MLP neurons of a small language model. Each row is named by its layer, matrix (gate and up: input weights) and neuron, and shows model dimensions 96-159. Each number is 50 + 15 x the weight over its row's rms, rounded and kept within 0 to 99. A neuron's up and down rows have the sign that makes its largest values positive.
After each neuron's rows, "fires after" lists the tokens most often just before its 100 highest values on Wikipedia text that the model never trained on.

L2.gate206:41 50 97 41 49 44 64 47 42 22 24 53 58 57 60 23 46 56 31 59 24 56 25 39 73 53 41 57 59 86 49 29 49 34 20 62 62 52 43 41 61 39 64 38 45 41 51 51 21 37 62 36 37 47 62 32 34 41 58 58 56 65 47 47
L2.up206:60 74 47 53 75 26 37 57 46 32 46 58 62 44 47 12 47 52 44 52 50 68 31 49 57 41 64 69 53 61 58 52 52 63 16 74 61 68 46 48 35 65 65 43 38 56 41 56 47 99 62 49 52 31 37 98 52 18 52 53 58 70 46 31
fires after: "\n", "al", ":", " ", "-"

L2.gate390:39 73 59 64 43 50 62 43 50 71 48 64 62 66 45 71 43 59 49 30 72 50 30 51 60 47 59 62 53 73 64 45 35 44 50 63 40 46 45 45 18 22 42 63 48 54 56 54 30 74 49 67 60 21 71 55 42 77 29 25 42 57 72 57
L2.up390:12 46 27 31 43 46 49 46 54 60 97 60 65 36 48 67 40 52 37 44 54 23 63 59 66 56 49 66 39 74 47 70 42 58 39 26 40 34 44 60 29 46 48 89 63 52 45 60 36 44 75 35 51 57 62 61 58 33 63 52 18 45 43 99
fires after: " E", " An", "er", "E", "n", "l"

L5.gate199:35 59 58 43 22 50 79 51 42 41 49 36 60 34 56 42 46 38 57 56 40 64 76 55 58 44 64 56 45 42 54 49 53 24 31 47 60 26 36 61 57 52 35 33 30 66 55 39 41 55 60 80 54 43 51 65 53 30 66 55 46 47 14 59
L5.up199:37 68 64 55 52 56 42 48 64 45 46 75 45 53 59 63 51 51 60 39 58 42 33 46 53 58 22 28 43 32 36 46 63 48 59 54 49 59 72 60 65 77 71 42 50 51 49 54 27 83 50 52 56 66 31 71 43 40 50 36 11 23 38 79
fires after: ",", " Ha", "und", "ne", " h", "ha"

L2.gate240:25 49 46 52 53 35 47 60 56 50 35 64 44 51 43 24 56 45 29 52 50 58 71 56 66 72 53 48 46 53 48 65 68 40 33 58 74 60 65 41 59 68 80 50 15 46 62 55 40 65 31 87 36 56 59 53 37 26 50 41 81 61 51 62
L2.up240:61 51 54 44 38 75 33 43 38 72 49 57 43 44 69 58 46 54 43 36 74 33 40 51 74 47 74 51 39 60 54 52 54 40 42 62 55 61 46 28 39 30 69 42 83 42 29 60 81 75 17 54 42 49 31 37 49 39 49 66 46 52 33 49
fires after: " one", "y", " a", " some", " two", " dis"

L3.gate379:47 16 55 65 49 65 48 71 39 30 40 41 49 52 58 55 48 79 27 41 58 36 43 54 49 35 53 45 71 50 42 76 69 42 80 14 47 48 22 60 59 79 52 55 42 35 64 52 55 54 44 34 42 32 49 53 56 39 66 33 54 29 60 54
L3.up379:59 42 40 68 51 52 57 70 50 34 48 61 28 43 55 55 65 82 30 34 33 16 67 38 38 50 47 52 66 34 71 38 50 11 67 46 36 22 59 09 48 20 64 41 47 52 47 64 42 51 55 46 39 39 84 69 32 72 57 38 50 53 59 46
fires after: "w", "n", "ite", " An", " an", "N"

L2.gate218:37 51 41 52 41 61 41 52 67 33 45 57 60 59 44 45 31 28 48 56 63 40 86 37 69 65 31 63 51 74 35 58 37 53 70 45 71 49 55 46 47 51 61 69 22 69 45 78 43 35 62 55 58 40 35 51 57 37 52 85 50 34 51 53
L2.up218:71 44 39 34 49 25 58 57 53 36 60 39 44 25 74 40 47 41 67 49 35 16 45 33 56 42 55 12 27 50 15 46 63 46 63 38 58 86 64 40 53 48 60 48 53 59 49 61 30 50 28 66 73 47 38 40 45 54 66 53 32 30 54 53
fires after: " mi", " Mi", " w", "vi", "der"

L3.gate447:36 20 62 25 34 51 24 43 63 77 41 50 58 37 51 63 43 49 42 71 58 35 67 35 43 44 73 51 48 48 12 16 30 61 67 59 55 59 53 45 48 60 61 71 21 37 54 38 42 49 69 64 54 36 76 45 48 46 60 49 25 41 75 24
L3.up447:53 53 43 62 32 40 55 75 49 63 47 64 36 62 75 64 51 77 54 57 11 56 45 29 52 59 45 70 52 39 22 36 35 69 57 52 69 69 63 70 50 51 15 57 48 45 47 51 39 41 31 50 37 57 53 71 44 37 55 56 45 57 71 58
fires after: " mi", " a", " mo", "vi", " count", " ("

L2.gate283:45 50 50 58 23 75 40 32 37 13 40 37 61 47 64 44 58 68 65 57 47 59 64 29 23 69 17 05 66 63 42 59 48 29 31 37 48 58 71 33 22 40 37 77 44 78 30 38 47 51 57 52 67 39 68 67 60 53 62 42 33 70 52 44
L2.up283:50 55 66 08 55 77 61 72 80 67 51 57 44 49 35 50 61 73 41 73 66 43 27 14 53 68 55 61 40 58 45 34 62 32 57 61 49 73 26 77 62 48 38 57 39 26 41 47 47 51 39 40 61 74 30 28 56 62 67 79 30 54 57 34
fires after: "N", "J", "D", " Ma", " V", " Vi"

L5.gate509:65 43 56 55 49 83 37 14 58 39 62 48 44 60 51 74 41 70 38 66 40 30 55 58 62 54 44 58 06 33 60 72 38 46 45 46 38 27 44 74 60 56 71 23 63 68 55 73 63 38 81 18 32 65 55 36 63 77 53 70 50 69 69 35
L5.up509:46 67 43 91 61 31 65 42 50 62 44 66 54 34 70 55 22 39 49 43 63 44 65 65 56 83 18 57 55 66 71 62 49 53 23 32 40 56 27 64 68 43 53 62 07 50 32 46 45 65 67 49 78 53 43 58 27 63 65 35 53 34 46 14
fires after: " E", "E", "e", "r", "ol"

L9.gate331:73 51 63 45 60 62 49 47 28 44 33 53 60 34 59 43 58 47 64 58 37 50 42 63 53 34 58 71 63 68 64 44 57 36 58 71 43 33 60 70 66 71 32 33 41 35 34 78 50 46 16 61 54 32 70 54 63 43 25 45 38 58 70 61
L9.up331:77 60 63 39 64 50 43 70 44 58 44 52 49 34 69 52 63 71 48 41 41 64 38 69 61 54 46 49 41 32 54 64 48 42 85 32 66 59 59 44 52 31 55 56 57 38 79 59 50 72 42 32 41 56 32 61 53 60 56 49 57 32 81 43
fires after: " ", "min", "se"

L2.gate76:34 52 36 48 67 26 56 68 51 53 62 70 66 52 36 51 63 84 22 50 38 33 41 66 67 59 26 58 70 50 41 56 57 51 48 36 59 66 40 10 73 48 43 54 13 56 50 51 53 39 66 41 42 59 59 42 63 56 48 24 67 29 44 56
L2.up76:62 42 47 77 34 45 53 47 64 48 35 56 61 48 66 51 57 57 34 31 53 39 50 50 77 56 32 48 40 51 29 32 55 29 38 37 64 60 56 41 57 41 54 36 59 44 28 59 58 35 30 60 46 26 38 38 61 54 34 54 37 37 40 46
fires after: "e", " an", " so", "ne", " An", " E"

L9.gate133:30 70 61 45 66 33 48 74 46 38 38 26 59 54 58 27 36 42 77 49 27 53 63 49 62 84 51 45 38 49 42 59 54 64 57 90 58 64 36 52 53 48 29 66 61 48 36 43 39 21 13 40 42 33 69 64 23 40 53 66 40 36 68 57
L9.up133:37 61 54 60 57 36 68 55 14 82 40 70 57 58 80 60 54 61 65 45 65 44 62 33 56 67 43 48 48 61 41 37 59 79 52 60 57 59 40 50 53 34 43 46 67 40 56 30 33 59 66 43 58 61 66 75 59 65 86 41 42 50 21 44
fires after: ",", ":", "ur"

L9.gate299:20 37 53 82 35 57 51 50 32 62 43 39 61 24 36 54 39 34 66 53 40 40 40 60 61 55 47 58 40 41 45 56 41 72 49 58 58 57 39 65 46 26 50 68 39 36 61 54 40 44 42 68 58 46 47 63 49 40 53 73 58 56 56 50
L9.up299:66 51 47 33 51 43 36 51 64 73 65 45 51 57 52 76 40 57 58 27 39 44 69 56 70 73 20 37 48 56 41 52 63 61 69 57 72 57 25 53 64 44 52 66 63 63 43 40 16 44 42 71 66 48 49 59 49 78 79 41 41 32 62 29
fires after: ",", ".", " "

L6.gate502:44 37 39 48 38 33 69 47 32 54 48 28 53 53 60 28 33 48 43 50 46 59 18 38 73 48 57 56 80 58 60 56 46 36 57 60 58 40 41 53 39 47 54 35 57 86 23 72 41 50 45 21 55 61 68 34 52 52 57 23 46 50 56 61
L6.up502:61 46 81 44 44 71 35 38 39 56 50 39 46 47 45 49 42 43 56 63 37 36 50 43 53 63 56 34 65 39 53 63 48 43 23 55 57 35 60 34 37 58 51 26 57 78 57 53 47 50 51 67 37 40 62 75 41 65 46 67 22 25 75 42
fires after: " qu", "equ", "app", "qua", "vi", "p"

L2.gate121:70 59 58 72 44 67 48 55 37 65 61 57 48 39 23 62 56 90 64 40 45 64 49 61 70 34 47 75 27 63 57 44 71 32 67 46 50 49 55 20 38 50 63 52 26 39 39 62 53 51 67 66 44 37 59 47 59 41 44 61 52 41 59 34
L2.up121:32 47 38 57 56 53 59 57 47 22 59 63 15 45 23 47 36 52 59 52 45 68 49 60 69 57 64 63 36 73 44 83 55 29 59 48 47 44 46 49 46 49 60 23 69 22 63 54 47 52 62 70 31 53 55 53 53 56 51 36 70 49 53 64
fires after: "it", "ung", " Bel", " D", "d", " f"

L9.gate58:61 61 67 66 26 32 82 32 42 52 38 65 57 82 46 62 43 49 32 44 41 51 56 47 75 42 49 38 57 58 18 56 46 59 84 37 56 31 35 66 39 48 49 63 12 49 50 81 55 44 45 52 54 37 57 49 63 64 47 46 40 55 53 46
L9.up58:71 19 44 59 40 82 37 32 64 52 50 37 72 52 47 52 18 69 47 48 55 35 41 60 36 39 58 50 44 37 17 42 42 54 54 38 53 55 56 61 30 30 61 42 40 62 53 69 44 51 66 38 53 76 39 13 47 51 33 43 36 44 67 34
fires after: " pro", " ca", " St", " ch", " Ch", " O"

L2.gate68:60 53 32 65 85 53 67 45 59 56 59 57 16 51 45 74 65 60 42 25 07 53 59 28 40 83 67 46 45 39 48 44 58 79 74 61 56 83 78 56 44 86 56 50 67 66 46 39 03 55 38 32 43 64 67 54 79 46 59 82 24 41 39 51
L2.up68:31 40 28 44 63 27 48 65 52 26 70 48 27 59 55 52 50 52 54 50 32 52 58 42 50 48 46 40 50 58 59 39 58 72 31 84 33 53 60 26 49 71 27 40 46 51 42 54 40 93 42 42 38 40 11 62 56 48 46 40 59 58 51 20
fires after: " at", " de", "port", "on", "ep", "fer"

L5.gate120:56 58 84 35 66 36 68 77 56 43 92 74 68 40 38 71 46 23 57 50 82 76 34 52 48 70 65 60 36 42 45 64 53 71 36 48 48 36 18 42 47 70 49 56 60 35 48 66 55 52 30 75 56 40 65 53 45 45 54 45 45 63 76 50
L5.up120:33 55 42 42 56 37 51 47 19 61 41 38 37 42 29 75 36 47 35 45 51 36 39 59 38 59 08 54 49 29 58 62 18 25 34 49 32 58 32 45 39 26 84 32 24 57 50 25 29 34 42 54 47 49 68 52 42 35 44 58 55 48 44 53
fires after: " the", "s", "ist", " had", "ed"

L5.gate352:68 56 55 36 50 84 28 45 33 65 51 45 46 51 52 21 32 85 28 48 37 35 49 38 44 62 57 65 62 40 58 62 42 34 51 56 80 30 65 41 54 45 18 55 46 37 54 52 43 37 37 50 49 53 68 41 40 47 43 69 47 59 61 65
L5.up352:64 61 49 61 74 75 52 50 77 76 13 45 44 50 49 45 55 65 46 55 57 37 60 60 59 61 53 62 46 55 35 65 61 88 52 47 62 56 60 21 42 58 47 69 63 38 69 36 45 47 21 74 68 57 24 38 47 68 57 31 53 44 53 58
fires after: " =", "app", "en", "n", " Com"

L6.gate29:58 54 57 53 54 49 42 47 44 60 25 38 67 63 29 34 66 39 42 72 38 59 46 56 17 41 64 50 28 19 45 33 39 25 44 32 42 59 39 55 59 63 56 34 28 56 41 55 64 57 55 62 55 46 54 51 32 74 35 53 41 35 45 65
L6.up29:39 40 46 49 40 45 56 53 68 72 58 64 51 48 27 56 34 54 51 36 24 57 44 21 25 35 16 38 40 56 41 51 31 34 66 18 57 40 59 40 37 57 59 52 41 43 69 55 56 51 76 48 67 58 22 65 40 33 65 21 76 60 69 46
fires after: " ", " se", " ch", " V", "ch", " Re"

L2.gate393:58 49 47 32 51 40 60 22 74 38 50 39 63 51 34 69 65 47 67 64 57 45 56 35 58 50 54 35 43 51 54 43 74 47 75 74 66 80 71 48 31 42 57 41 54 37 78 55 46 59 49 66 62 63 56 39 52 67 35 51 63 56 39 51
L2.up393:83 53 30 55 55 45 44 50 29 54 71 87 68 28 59 62 57 42 43 49 39 79 55 12 54 75 67 52 41 69 49 31 29 63 64 60 48 56 61 38 56 74 62 40 57 49 56 50 27 47 31 44 54 31 57 60 46 85 67 50 82 64 56 65
fires after: " and", "k", " who", "ow", " B"